config = dict(
    num_hidden_layers=14,
    hidden_size=448,
    num_attention_heads=14,
    num_key_value_heads=14,
    head_dim=32,
    intermediate_size=1216,
    vocab_size=6005,
    hidden_act='geglu',
    norm='rmsnorm',
    norm_place='peri',
    norm_eps=1e-05,
    positions='rope',
    rope_theta=10000.0,
    rope_fraction=1.0,
    qk_norm=False,
    attn_scale=0.177,
    bias='all',
    tie_word_embeddings=True,
    parallel_block=False,
    extras=['capped logits'],
    init='uniform',
    init_std_qkv=0.0246,
    init_std_o=0.00464,
    init_std_up=0.0246,
    init_std_down=0.00282,
    optimizer='adamw',
    learning_rate=0.001,
    beta1=0.9,
    beta2=0.99,
    weight_decay=0.0,
    lr_head=0.0107,
    max_grad_norm=2.0,
    warmup_steps=344,
    schedule='wsd',
    decay_fraction=1.0,
    decay_shape='linear',
    final_lr_fraction=0.0,
    batch_tokens=131072,
    max_seq_len=1024,
    doc_mask=True,
    train_tokens=813200000,
    max_steps=6205,
    dataset='wikipedia_en',
)
MLP neurons of a small language model. Each row is named by its layer, matrix (gate and up: input weights; down: output weights) and neuron, and shows model dimensions 128-223. Each number is 128 + 32 x the weight over its row's rms, rounded and kept within 0 to 255. Numbers have three digits each. A neuron's up and down rows have the sign that makes its largest values positive.
After each neuron's rows, "fires in" lists the words (lower case) most often at its 100 highest values on Wikipedia text that the model never trained on. A number after a token or word is its count.

L3.gate633:138118110148086144161154121098122130112139168131131106167079173204129092122092156080129144131194068188134159124099109138146112166114111029117094120137088167150071096142140174111163117167110184148086205107126107135104162144092142076087154096099175114093090113113134206131130173076138146131
L3.up633:135129156113137146140105139110147143091150098127115107100153114086111117152181097147157175128127108120145166137150088127116176134127041152115161096162083158176080123176132114068090122125148150131108115153133152175128166130136080154116131105118110112094136056092168130137114085152125177118
L3.down633:127109158095127080119183099133173139116126104132124130114184145089118128140114128133109043118104181094111141169132113127166121114121201212142120152123130111105173198117128107119128147153173084137162108104136107086102138138073160110146119190145140166187130123148153105103127076158100113044
fires in: "and" 55, "or" 28

L2.gate876:085089126138097115165134114135148123131187153126063090178123160081100107131114110113147157094087095102128079165132139056169125103125142089117102132144231138089152094077117179145173175167135100136156065102195130152131108174182138140177186166140070177139134126164122103128147149141095124108
L2.up876:138204102046110135175076125089114181160128108129088146152108144118179089127097057168164121176112121078063106146142125140125143078106136114104115100120141161100143137162139123125105097114111076075140125076149132152176099088170184144130093086110110142179222171142143154079201150138120069102
L2.down876:129162170144189172136157148119125126132115166115152163120092071187067161152111182086102120133185123162139185093206135168085163158143110198194151136172118112170139173108117092164087085094067128107060154182092159140130149110091090093045112116098102143135158148084139068130113143064099155129
fires in: "this" 41, "the" 25, "anthem" 4

L2.gate214:169131130187139117156119103135125141112149109122089124099151036090121139135147189118101124125140118202095097104160137093101065180087127154160110212075130149184076067158102086195115122093122162143166137098159095201146104165105193124143157103143126110072124145109154145114065069090104142116
L2.up214:164130084164112165083061103121131162165109085100184122132109145109181142120167162129104163108050110150112163126144119102139092139137069123139103155167078105165069119143135088161162117150186122106153089144176137098111097112106154176117075114122176096131133114121109125137072158195122141189
L2.down214:110124109059140155109150147112176122172103128153132134151131214158130122137110077125147160121110135064161144217087129137120190118120168131128097078155136121099152197142158135091122140169129101103078102137085167044126122112168095070111110177129118142209128134128088127143187148139191132131
fires in: "time" 33, "of" 13, "centre" 5

L3.gate783:130114132114061126080106132127161129102154148091168143095159111156118157144144143138087181133109136079164138188101144143108137097199116151105133132144089075162072084139174165130093153151142113171154119122136117136085100076089070112077134098130072132141137118140141196136117129124168108107
L3.up783:173184127179119134101084116107120173150108202170143123188139100136149114140150137151080118172154099114136185077148137135144117141074093128117183164184156141168101087043140132119135082157126167135065160097201146106116135122125120119092128112083103109189135107104181126136100103140132128161
L3.down783:127115194156110104167150132153156090130155117157119146049103123101085138114109148138157164119161125096095092166130123126162162117120148126137087129115117105052163183180105128130136190093141118151200127166148138132181111114107175141132088089151168212075102114152147036106128112097151149084
fires in: "and" 100

L8.gate75:162130205117071147131099114119103156187120076137171201132103144121109120147147136123144072188127095142116111133136165127095100118171161115153168092138117147119102166079084150165162184117096129127098169179119080108112182142138154149158171114115154114118119105118112128152174128154115156107
L8.up75:144165103122118137084137147105118150136111164142128166099152157131170157147135154119120136155104145111084085078079148129126155138086148142200152144155093118163168117087180119221104095141159132144131083149161163129092100137079081139098196084161150141153118174147169104161138091142114177154
L8.down75:196120123141108106097139192116109118145150143184140194092177076140210077132097092092172134190103106126160138162123089165105083055122070144072081109156087159146071145165168144183113121130161107152159179122173135095105133159081122152156212153172134160083145130118182110107084073130040093104
fires in: "two" 26, "several" 23, "three" 13, "many" 9, "four" 5, "of" 4

L2.gate1143:117116138114156072106120187138112116161117146135116168094141062137169097197100103148126122078155120144074113141145157107072109174130086160167144106071146137170101128156136168125157140136144152104126112125122191129132103171134138073095085074090079186197098148100141097116074140071167113159
L2.up1143:094097102146172141095139130095117107172121173081163133065079185138162113179127078147146136106132151205129145095155149101124166120133174129130184113102144108146153173119150076104126159106135090096202115142139153137157092126141142160074173082185076102204195158098127163117058166119171058139
L2.down1143:140139133139135158150133094159178072098194121093157044186109173104091144041137163088154120147147101157171138087143107106142114124139163137100120151166128130179166105120112105131148118150120055182152142132151087106083144116156121178110161173141159058106172094170114151129152144080076133150
fires in: "having" 14, "their" 13, "law" 9, "lawrence" 7, "captain" 5, "germany" 5

L6.gate728:107076188221172096129139120173187051124169096153109099193166144126150100159093085138099124140143159135129123160175124164158097120100115146145124098128081157178124186135132142134169101078143107119104138116143070206147140119153118154119157185077101143148145140186051111158155152139104095178
L6.up728:144179129105125124088151163146151194109134183148128101167132137131133089118123172161140133103081144129097116116126121144125176147157166086139156100139066122145155127126181135093084143112122115174089165120170166170143171115128108157108132168167083170114178132104130108116137107169143220179
L6.down728:144139150158154097169105132156110134026118160157101135087158086126169091157182100135123125147180165127145142059113189112134110127211069108119113148111068140100180118103128086133124163179135139119072119110109115184143129085124217076137115156178129151132159159143123135161035095112091151132
fires in: "in" 53, "across" 8, "of" 6, "to" 4

L2.gate309:108176130135113148118096209193142184151112164188136129082121135183101141083148155110087098150064129133106129082141095098141116129093163085200127040161106068080098185117131085101119127151091109087053118117122173099117108089059169151080105083137131103132143165128159170160148165131125126184
L2.up309:178067113127198133117117169108119132161130204139134122135196169121169111128174143086143122095141159155087122163114187084079086104144182182203112162144141169158106142129116152105157121077148115124166168082139124095110111174140145155109115084128097120128107102141083093146134087111101116120
L2.down309:126188170173090151147136101132123111168108078167134146069053086124123138161088148102124118172135109106163128095118100109177150121151103094104132067108206091109150124113113090128096093155084186107054123205139147147124139091120134185111150130107122150150102119134166067127138152122161105136
fires in: "the" 99

L6.gate521:117109133073141079144155163121192091124123140139143136099142094102121131089154155122143137141161133062101126116101119113109138198134097151196102103102141171113133135103188167129123167069114120173137163100132116150101076118159163080134113166120126116119062131129113090133110158065115163136
L6.up521:134079090115087183098184111059118157131126097127104096152102148095133068099059153157119130107131149164135154180115177079086124151051161072110140160139094099149109121137080109181102111152148117126229142161159124152128145157137113099080129114153078150148209109141110100061142156117120122103
L6.down521:130092121110132091091187085098147073075163143130142132105074131083086152163169140156138103190088104102130118104094128118182149105108146149159111063119116139109112147086118118112150168125132124161135135138113104182130122103144139181117127151147109075106052116126102081095177130158151145203
fires in: "was" 36, "be" 35, "been" 10, "being" 9, "is" 5

L6.gate550:074096127171163125083194124128140167072149096125128106144118164089147166152115135134133181079126188167088156136054105141140068036108127131127163091101099138111086187094111171072102113119085101092132090097146093107148104104126099139108120131112154171141119118173091106192114125158181095153
L6.up550:121119126096141134080129122099141097109141109129079169116086160158159119171094117093162141076072144138118099094141142113191166138220184155065122080146127192089184120166177167150158110143209116123146085142135087139117098177079142143156137102147183182199141150139112104113132182139168154169
L6.down550:113139121179125090137141092176158149098108141129110079089141102132139127152060166151140108097130177062121168094143148100141063126164121212113104132099133124138095202098108137129175103118168125125123192100190126124108100105071140088090122156158138111155182098149070067192078135146178122093
fires in: "for" 15, "of" 10, "in" 9, "to" 6, "work" 6, "how" 5

L2.gate743:164127188161163154142104125124102198144092176147138130125142101109163130154104178078113115135160117078163140108197100151127119102152148114078103098125091137159112168144098144151155118078095084121150123126085144177172059094129124147115201074147172129158126160072147161145128134080110104121
L2.up743:099103144070104098124171125124185088113132094134100087123140126186150151171047179091114135198102163179098133170138101122157164145156119159137115108175193127166105121153152123052174154183090130154051136092175183133140137103127170128101176178060161128136159149146130091112130078125101090182
L2.down743:114138121188147131151048155093073177123132133159149146132087117095118107114198102154145133117150072078143112091170122137105086126140160081098126126079072106108151127121067185209109129094165132104180108186069086146110128121133109131149099090178093161105074128106127133191102175119173174074
fires in: "in" 95

L3.gate4:125159197127100168142118130164139123148130201197115135091174121144142163151159046166135120164148056077119178086136118099111187147099155149118159070197126140055121145124125091115107146122130135076109125169111148059124108109128092126149115072086131134107090168130158165043135125122107115126
L3.up4:153122121125037079132132159128108114154108206115137159120105140132136181087067092142067117112082071110136147150096127127140113101142102090134141118117169148183127110110176106183098155172161115079139098122097119116191110128178167183073136090173151151129109104165089095161136121134097133107
L3.down4:121092124129202197125098116129134167105128088123095096112138099143136111198168166116173097096196160108122144107146098095153151159157103146104140140141081137130152134149111124094162125076102161169112142155158139122103135108101087113151104158105072104077145107093149124153103132152184143170
fires in: "railroad" 23, "the" 23, "films" 6

L8.gate231:127111113112146158108115104137166129080117113104079149151075122115130228115161114136131144120120086156092120106079099130066117142082120156128125072146096114144168154100159102100087150086105069158079099059127111095128140191147174154094095115122106074118131153123181107100103100090141157133
L8.up231:173124090070096150154131166111099144144103118122060173066129125213112189159165143092060101155154138127148121150101109080123131082115158151134165122137108128153106140100158099128189116108138099120142089165181154156116105121156192177131139104116113142081140095148133149150138118135059097110
L8.down231:100177093077161120104154122129117166089152154162108206065094133126075149113136128127079116057179092170047122125121091134070108097108121138115120137129103087136188084123174111142194150172175101180089086156130138088144181133111214144108158130139136134106082089148127130108098096150123142094
fires in: "a" 42, "ave" 5, "former" 4, "original" 4

L11.gate371:148116124097138175119092078081185161150113117134165102073169144088098127161163143156126102115135167120055176129100103093128129150149134116124191094130112113196096155071176121096127169104133096102140102146157101125122154096140125081138101090157059080096123193147117105114117113143128155176
L11.up371:115155112134048144076195130138140123115161131174127132088129063150113124115135156114140073097080150102162169146085117127132114124107110122164121102160071115113164146126089122125180094116038121197057131209167091143173139135149155124193104105120111146124125149116164153115114111082122163147
L11.down371:092111094090107092130104161126174124146152111106156162075135108157110134146127139173150101119124138140139167152146118113113081130171117137099196211148151214117140119096190124095134129093142186147096121168115156090176189184094134123162084102152171171162071123107102179099082151134167126154
fires in: "a" 53, "aporhina" 11

L6.gate967:131100139129161060130141117120154124127163110144100139120106106108108078132155173126113097097139162100161071156136139146129108073099102083149131100127103154155065147133161136154054124122065188159152103072113095165098153136178156132107099166158173067056145170054176173113135080141096154188
L6.up967:123112101159140089102129049162104131115052109159154147183154083141111151153178156176117088092097103142127179099161093037149080126145125059095152135145133127152134118104199080195114139124101092122162125142143113101152092090184141175116075140093128126155145103119130131153123135094069094121
L6.down967:116170125169133116149106101160131125080170164143165141100133072068143116160121129110083162095125115089140111074078112143172163092144057133120177059097156136130105141115141112154145111088127099160109113174111168137120129137140151097148176082176093216148143168146129107156143101177168171166
fires in: "of" 84, "nan" 4

L7.gate42:181131176105180119144144142108094120119182142128126110142139144102090145193118123142147132144122134146111105131099121137141136106135094194109124134106088077146139126124137115133155104202101122083168133108084161118138097195182125067154103174048094203179088093106166122105112159143107127138
L7.up42:167110127112126124183188124195087129087176116089090184168076137139169120154161133131066165152057194086127122111141104085063210107132180125092064130143155087074078171116141129156163113199092115139160108099144152172133116131148105070148116116134110159160101141080078126115127129152121114131
L7.down42:072145145114185185114172145086126134123164137126138170110105130153128097120154140134121113076097109159105155071076121155139105160110106114174181157090126166144124114182179113156170140123145161156095199136123110119128085152108134158143116102139094060096101118151104142120124081131155069110
fires in: "that" 63, "to" 10, "he" 7

L8.gate942:160118118117110154201110113069102149100192149089142116108177179115170127075132116114123117155138164140170109178131158097142079132174187090145055109128073089081166158133145111176137145111115132116184138147144130165133099087139137129141116106170050156147133119077147109070143149109118102143
L8.up942:179159156091106167091115114198151132102126149170100171116192136132108065111109117146138164126103150168139154106106168135112133087105124117143135072082116140164128069121122163173197128130122149190097189151140127087145113096155071106113147184117152196086145123149172099165060131141103136175
L8.down942:113119123114101130142160128097154125179120124106117074117130173151136142089097146123157159133173116162118134161120153087186070113161165125127143116168125134081156224134141158131106171153093105120165095091154188091053089061116156093084145144209122119153118120109131099100184125142114141139
fires in: "and" 68

L3.gate591:136111121165167126136138116124114146095152149114081102131131118105150152177206098109106162099105177132133159119161079068135166161133127097106081148112133124108086115115080133161168162163164118141160085104120090082094095162150161125076111118088097145179081184180130078186130115046080178090
L3.up591:177165169146136118156127094160123111113174165132159166123121137114136191171202142126128100167037184115142120133175081114171140119074115109107056124123110114141205111154123087090103108095118128153119124109174126112162128093192102088145139114116127088182158149142194115113116102106102145165
L3.down591:129104158127143147118111139114116115142127188163158168122135148111139136150104135164102147162154138142138146145160142165092084100136177136139169124076136149084146159080151142100083104069088125114091176183136209188147111120143116106154165098133138142083166108108126112108171153168185066109
fires in: "he" 32, "connecticut" 6, "roberto" 4, "cancer" 4, "florence" 4

L6.gate619:118086065121126084184117174130164146073129149093151087124151105121218135084071149102083159113141206116128123187116117089149064167143119132155160190099137143102129169157108097161146087144155142136171129096137121167129107199183125094109136162132144108141131160168116119145124086133118126127
L6.up619:153081110072164139183107145088142152098137130154106129084149110090204076161063129161111130099107091180152109128106117129164142136165093172113144139082113104103112166143135163092094128049155117159112092105123125150167169156135104142198084156076129156130111136122121116097089173103134130124
L6.down619:142113166092108208144129172099156105139120074116105183126199093084171126168125159129062140111129147097107106144084107129172140121121113154182099140149178101108100128116131127170169145107184181164127144129116127107115134147122135103124096185133098156157152143157146078162110133091113107116
fires in: "to" 29, "after" 23, "from" 10, "without" 7, "of" 7, "despite" 6

L3.gate543:130095118137131169126145110097088176123148122161144109091134157133192083186062185118148147145174132123092161162099088119180132142116132187150103090092172173046126158148151175091094184150157142089110184164107125095152095123160130087176090096150087103154110127174127123120139087145160167087
L3.up543:075078130149103085161158087156131076144156121117124118162123155143109089107143130118199127174103128172109134158099129123071084121130181160088075195108139144098146115160077111110139095060143158168202045094111089163190106087145109131142120179093138137134122154110150087113092172142175153144
L3.down543:145100111124209185122137134104089146106139174153126153126173126098162098143090125140110094135120083081089117096134065136182171134091147144106077070094192182102091172198141171126088179146178182105071171159092147122111103145126162149112092126160135092169091138090121121066112177076157174090
fires in: "it" 46, "she" 21, "ref" 10, "after" 4

L3.gate262:149109149121105140162190173111143096159108140183167105082134136153139083109153125145099094148150162078146155147118137142154150169119102128158148123090211062077151178072119120202172125087163145116134137136144119220117130135142146159128089195158162132153145166120150134140165157122088159163
L3.up262:118105147113146164099156159091177104133151176142134083120110122165084095092140128106102184167122158133118110147104188118115115121065149080146141125121127156115184129110187151157122174126146134101142171066155124114114171139168055190127106185138139092096132094159153046135129099173181138131
L3.down262:137102121129100122156165114125107140121104109189169144085120140141130154125130080126141094142163112125142127113108088095169172166148087153114109130096188110118110163084123063140126083092134130134104113170130099199069137135140175135185099110142152150149121169113115012146155159115096115164
fires in: "the" 98

L2.gate333:125110110147183155114099153083120255085129175139118147119079138083145118151169106107128171087115138113074123112102152131161077189103136106186092096156060142148109119109089105108124104158139046113157086130120131132094125144169134095079096204123133093128152139145125112099121153180097109061
L2.up333:163056128104097067193108144176094078071182129167094139134155121201144160143121125111130131182133108168167098126134158160135157186187203073103113084127141106147174142191135092095121117143133137153073132088163137155164063076094072108162127054151105122181126105133122145142109085139130108097
L2.down333:093174094157163196134117157112111173106061130130147131084115080092125099214149130115173142077124109088083114079137151126162077133060085125168113110134087193134102105122085173110120139157160105140176116142105117090086175162150176129124082175130154140089147168144125103147116179183154147082
fires in: "in" 93

L7.gate376:108091121124120077113185109100119111120144138115081104078112122092149119189125090071133104147152139135071119103112135059104111103186161222174126148164095071162128125140175152149167164121180145088101076161176091173121153138136102152090122127086148157154113067102071143097069122184142108162
L7.up376:141130141111137187141173131125146199146171053159135105151061164177164103179150177159151135166116151125089104140171128144153140158133109174088148080136084152134149135130132111098161166137178112154109149154119117160151167135189114102183113158100106202184135092089119167232073088112121188140
L7.down376:164076134126155105142117117136122167117111154167156116093127119182103123150090140114098074144122189193106109127122124170123145078128193088113119089143131110076165183155089146144152104106052131127141153139181147178109130110151199123201102149119171118163115130168095088120101119094057134124
fires in: "in" 32, "of" 13, "to" 9, "studied" 5, "business" 5

L3.gate255:122136116169134121154119171120126108133169115125084128086166064115086095099147134081109079165117186072162091141106111176116146103108157145114145128122142106124161128094118102201120120200070105073144208178086090119130120182048080090145115121154072088165085130164139078131119147117100139091
L3.up255:092166107062115147098150112091121167146144080127080065127091119071189089166179118160155119100085166082120117127145106158089124101131149168196092115045119111144102091157171146083074139159138126127097177089115149094147117158063150154109145103122050155143179097179163151108117169135165170122
L3.down255:148125104159091092155107101121111074138098138155125131109103134102087153111113163109084059115148135123126149083134164138136106183145111092109093123152181182108163148122152150142169106166029122160123148170102110092159166109147117086180144108141103154133069122107082075219130135115072157162
fires in: "the" 76, "1989" 4

L6.gate1007:101128124165133143105135166095119136113183111114154109129096099132116095076086080065175117076110131123079159104160077140076129105103162143090167138108112138109088078130139147120145099101151109159129080158043104081129184127175112160206125115156129216116170104120099132188130110118107118081
L6.up1007:132151138111174084126103134060146133113086064125136128158142124160095119131134085112136095191178131083143110123093176135125133150115141130119144088149116141144165190142093141136080123117112139157110124175088065123138129130129102118092087079122137087095108097161145168064161131139073110076
L6.down1007:116157116164156163071132169100102071154166123156114134153163101149184094151084164120146074179140099177091082138121091104090077105131076107155054141085126122115134124153159147157181157139163194134117143120191129075109115157123141117214145167114115097099047190153150185111153120110088096069
fires in: "four" 19, "three" 17, "five" 15, "six" 12, "seven" 8, "two" 6

L3.gate370:116096133139149113104156163107190094167175196173147077105124153077160096141050095096156154048146160119109126167146118122100112115144113093136151129115087090109169132109123106106140161105175094137145095087088116093110113087125117165179095160169071166098112176149131079156082215136178080125
L3.up370:131208146115130118104184158137113195142171149170159140093090062115133163115083101120093111156132165155130159117150137139146115117103124135188171144117136081110115161140161100190070103090138164135136155124173130107082098129113129163155117162082120118139120166102112074161119098190128142173
L3.down370:128158114173130145102071070108131144095091164131096149184135078147105091164189121140119116089185063122135151137105091124152142110138132118146133069134127148067083140119133124145204124124116151109104101119161120092070102119153150106118152113072129098101089086167133167146091092135153101090
fires in: "japanese" 33, "french" 18, "british" 10, "chinese" 9, "russian" 8, "english" 6

L3.gate715:071172135083088163107124141071127169144125121155148066090128105102146169153063126141147097127145098113175090116110151127103143130123190161172154055100084105098162154174120201137156132147118163091149140102164208084166081152115099106094078088174133143138059151111063146122125126128119136129
L3.up715:154182151106095073113137196121108137129133151118121114133111140149105140151179060135112188101146105121055140126104153142153100119101115107124147143097151140157147133086146124172160108123195107177108161118171111127129133136117168132079127158095150117128124123186154155135145099113093103100
L3.down715:103066088112155144171139056159129122124146066139118151090103154107124102097065166106156095147125148177173120166137100138138192167174110156122110159125097072088103138148103089083100104154063147142156088172071108120113160122181123100183139112168160133128112140062105031114133135120126117104
fires in: "the" 99

L3.gate605:127114132072184133128094126120121150171113134128070158080126175096079091105158181084145123083118121094131147160149102127129135163145138137125078125133147132105123110090136143088105145157081113130246140097122053164133077098195173063115165164097083099092087092112114159165097110185124092081
L3.up605:169096183151159091169146115094068193131103122112111136172154153102096120100161155189132128111124072114149136186161084127126077113063113074154136120116113093130163157076129112131123114120128116116115131167140135110133137147122136144086151081155073095153092065077111176119138113106135082167
L3.down605:056194110156137129098061114143107127106130127151132096124132077156201143128128167105124185145095108173102107082110127167142149074075120146172170095109155100130088128184137115129114113151133124157108121145114148150164153180098096098158077175120167132161174153219121091101147127139179149095
fires in: "by" 60, "with" 38

L3.gate283:115155148141091132093150121124124127114123091147088118107090058135091121165125110096103043081098127129103079143146097095103101099144196102066145091102187075090107136215122085110135129200152131148109066135126137135110119119080132124156167156156150173085196111135095114163118106097127133156
L3.up283:089088147135111079093125153128094170168124165111139096106117181180105176168179158133142153114094118156078083102133146138077119120180142120123144166136090151120162123135140160101136141103117123118176140112151174127154170129111157173193129132161095168120106170127165087151102200129131116055
L3.down283:137151111113144141112134120097150106076126068155110138122159070052133113143114077122113080109117119130152150193120108151104140117112142175073148101149201076091134165160128125152151117079144086086151107158103118101109191084117116084115141128151141101130144129088091140082148140143052176166
fires in: "as" 37, "the" 29, "by" 6

L7.gate977:058142118131095128101128091134093070113121112086137167113127158124172152111211112130167141154158199156151102090153163084101126101191147058135179096021125114116132155171118113113225117117098099095133090156107187172161105190151183172189174144156107189152115113092119113140134117134099160107
L7.up977:077153132189100102067103089148125163060091175074069107183094138126136161124168113112201070144094141160087110110161104106087137073180098093081131135150116120146112144161139071195162099109082131108126090098089177175170081104085135174146129200117123132161073119108180127164122114129088159166
L7.down977:176111158084178122128087115119180147124149080125142124160119099117080110087111145148157157100134094092088179216136150181111120130125094202127088147212121144082177138092136131121113145168116156186137114172126118079101127112113071074097133141138110044127101155143082145142154160072166113142
fires in: "born" 20, "on" 18, "december" 9, "chief" 4, "as" 4

L3.gate77:076116071152128124172104172132048114100094125136167135161079111100158106140131190123140158126124172164155123170116192093114163114176075065141101142107138183133114140116088131146168200171130176155100150138107167132196168119052122153149122143188107133075155133166063077092142174092102093170
L3.up77:112178135100141155114127123104126099113111135135112167080089072058075125093123116163144103162120167119077180115121131137138176012165157130189149136083079095130116050170111143142144141155103115142160126126137072141158160123100087089116170103163061083109140104145132167127101130117145100104
L3.down77:119147152142116168107163064138212121129135103156178144095131143141154146147144129149169091115116134137118114095103121128175108129137151116118126172145121160167162121168144152144187150079128101162218096098153129133162114098204113121098125085105147102171108140168170112120109070175142134026
fires in: "several" 24, "same" 17, "and" 13, "various" 10, "either" 9

L2.gate681:144138188161089130138130164133116173142098122160138095115090078155160119157113124167096187134122139087100137108112117192121148066148113115150130107129122095116139143095124011112104114119155145102133112160150093093180094127137128093153080126120069127161183096133115157102067148153208111181
L2.up681:134191154152073119109100125113140114217124166126148162095152161106109071136133109188152092115132197210101162106123076164129124116104043140139194171175087132144159093107140167163137162138126093094177160137125112157198165133128138198145094134122126131139124128115103124161169206169091125153
L2.down681:151067098076159112127165111178111124079140102146123131122142136155134186066113089095078110131105024088185099108147162062128126122089193139090141137084146161115154120107088149125149090092139145185091126140158140114023085152152138099096113172181152142150078160105140104111104070099114162128
fires in: "their" 45, "were" 32

L6.gate60:115117118101138178138131128098157172173082056163110093103144153172093143141118166075120090153119133090150110175152142093113163106186158157133138131081149156164153208069168080117100135111124080119177042133079073107110186087130121119158165174101117100105107104157094092130096167072118161103
L6.up60:104062107126179156138160139128113134087100162156114142127196136078085166113047137118083142112157058139134096117110129133103095107095156200114136116116117133099150127172157111134101120050175101137136126204115148094162114131146141132169107151152082140144082093133164153133144115169113131070
L6.down60:092154075150140098074142067165076135119109045130110150093142022116108124116142136132139180139143139134160116124132125145095158116123082076171168079087116152149100145147068104130100119132122104152124142152138198161165139137076161070095128095114084128087171176139122136082124167109132166135
fires in: "with" 16, "at" 13, "for" 12, "by" 8, "company" 6, "french" 6

L2.gate964:106151124209109163166139159169189077136146075133140099158140110143104113112144086141139109106096132179063112230119118154132117112155113191119143124166142125110143066112114130124134102070152095172110093109167127143119092174127067093124143172142161139187141154112130037080179142145120106112
L2.up964:147165110144107180162106186172144171143073149072088152186151186150118195116118089111162109188178076132155184141098156088069136119119104130127108125150181099165096124139137126128126129108133081174153112085128167137134152143161099121114148138128161081155132143118126155161161136151041105114
L2.down964:175120170113155132095115137060121172150093174128092103124091139120172161159084108131133060166126125133167099075147107151127178102139130069111095083087154117188134121098146141133154132218141144076120170131086081131159127131091191158115136090114118132136169072126119169153125172155139131159
fires in: "this" 39, "3" 10, "that" 8

L3.gate523:147177147113114091134131117058132150089145103135112089141101100146105093209143097097122173085145156200126107131137131140118054080094176153130128132190109120122137130100118201109091131084095098115055103067099133124108105132096145162078176113155100106084116080177154110169152130093122166121
L3.up523:154076147081163117150118097182125126113101105128171118120096206140084101102093111123092161155164109155073151121157089192040145040165185140131090123164099114122109066146152165071122140070176114180163134066158129096164164138138079176143103107135092124150159127123144075140148150104156097126
L3.down523:020146088137135120126103079144108110132074131158108129155175122126151084112119126128148100114143168082121162146156136150155171120139120083088091088170137100097108152146201103134095139086168138122194156080089150162101157086167120106183071185115168154082151196120152070224142072108173085135
fires in: "from" 39, "to" 24, "of" 17, "in" 13

L2.gate689:146137129075139133096128136127095148096151150079130145203135111129121098176135134100207107083136148156082129043129118072114126125174136178192088190131068126110117075131180131109169156107117144104134168216114126144074110089118197114140102085123164108169085130154125095119190155125099129094
L2.up689:165078112099124170101144127113141111135145178091096108137165158096156141199102122109107084182059128126169100108184114116179091148113140112130190162201108166119080149078137139142101155141144140124177133116074073199176109086199149134128067094091155121146082155128119076121117155132130129164
L2.down689:180217130150113143095125154104096110106191135114193132138077064125134094105117184043168091164199152149097088117143104126061157088110093181129125184114097140132121185112136164125160088165196142189088111132123096116108093169117101148149166208157167142144056182138176140109159114158118093124
fires in: "two" 49, "three" 35, "four" 11

L2.gate98:150139139150153102117160113141141162113102130078096098084120074125075137108137161170091171106179160117128147134103066189167119107093107128176097155093130114137132068088149093146086099127105196198133139071152135125064118139172170099174109187100124084129107151115126065089169133125131115142
L2.up98:177030149147122125109199121167111155150142118092164212143129171129142103112126166117155154098080134157119140211099124136150111106143141120167113146107158128085068126090136151122118120134130154153148152139126158081162177111182146149101092206156123075130101160118098091166104151155179190151
L2.down98:166167158151158153169167105123154129142091159117119125068167106078180157098160108093084138068081132140193059083071134180118109064112145112128165112126105116141144110150105133155133151132134121140150102117139136097066124131099103073139154106116062124149140069161191176155109137092162111165
fires in: "around" 21, "of" 9, "than" 8, "almost" 5, "over" 5, "just" 5

L6.gate1199:106134089116143085102104124181098113103092113154136073086116156122088127171087144113115121120130142128133155087110151113168071087129167110115097066066125115213199136107152172139178172168105154113157210125218090114111176169125149153113147159095128105122104079210116065153113115101148166162
L6.up1199:142165144127139077087152149158150118119118157100128126110098116127116063135139143204113150112120147080126148138153136146124120154097136117088079163084109133111172169149160125136172131153150136176147114123179130099132129147150131134115084153099127142128177199146127089116107133117141161105
L6.down1199:097138145174148162189107115125147084123101090125117125135117122119134146159142114083115135123175118058159147164095174095164129144183102167133120093088166101028182165143074133110121138085141127064083114138055124177157096102158132098156166101152121146174079135111115166110162159156125086179
fires in: "he" 49, "she" 32

L8.gate20:146154069106142108128200152071102096147115096052138138144102150092164125170199143182107163163078113117088148078104110157153117175089188130117110128125099137115105143130199099133125063104107126133110143144134133093085084116138100143179116130063098089119077147160185104113163051140100082165
L8.up20:147097171207079122110135092108134112113118102155127155134121095119226095181165154141140145157080166131182147130107110078161171163154173039068193102146145174131144088093088147105140131156130132116179076144123141115161130129127071159127144093153029069153124178096095125096180117135097119122
L8.down20:138141123163147122105112146156129149126185150148188123145184090129191133149106135184143154154134114161154083144150129135155172208177120145162114110045047089151133112149123148107123116136102169132134145091161137141157130111198136168136151174090104146140097156109144098172136119133101099142
fires in: "was" 30, "were" 26, "are" 12, "is" 9, "been" 8, "have" 6

L2.gate717:119147094090094179115092137107110097183080153093174175108117133117116116171127120091089130189084141178102122121128140122151159097146136133122083128135074132156086102130133158127171151179182133133145119132111115089136199162103103135108161114160128151186115167110093149063116097197086095120
L2.up717:153166118155100050097120164169193121170167093118126108148101122177130056131142087118091159094092145177117150174103191139170127055124059186114144148109111151126117080123187171167164162127191122196205121084127155100166123109116146138125102169134125093130113079146146128105135111086152135119
L2.down717:130061154109141176099142045122079123052123133138121125189133113065119180140118134140161084177169097060193085079147110117115120200116181093103087148135127116135156150126097096078106099083078122084040127161133094130112140133198143134167143131121162187141121179080067076129103156160119141155
fires in: "the" 36, "in" 13, "actinodaphne" 5, "steady" 5, "steals" 4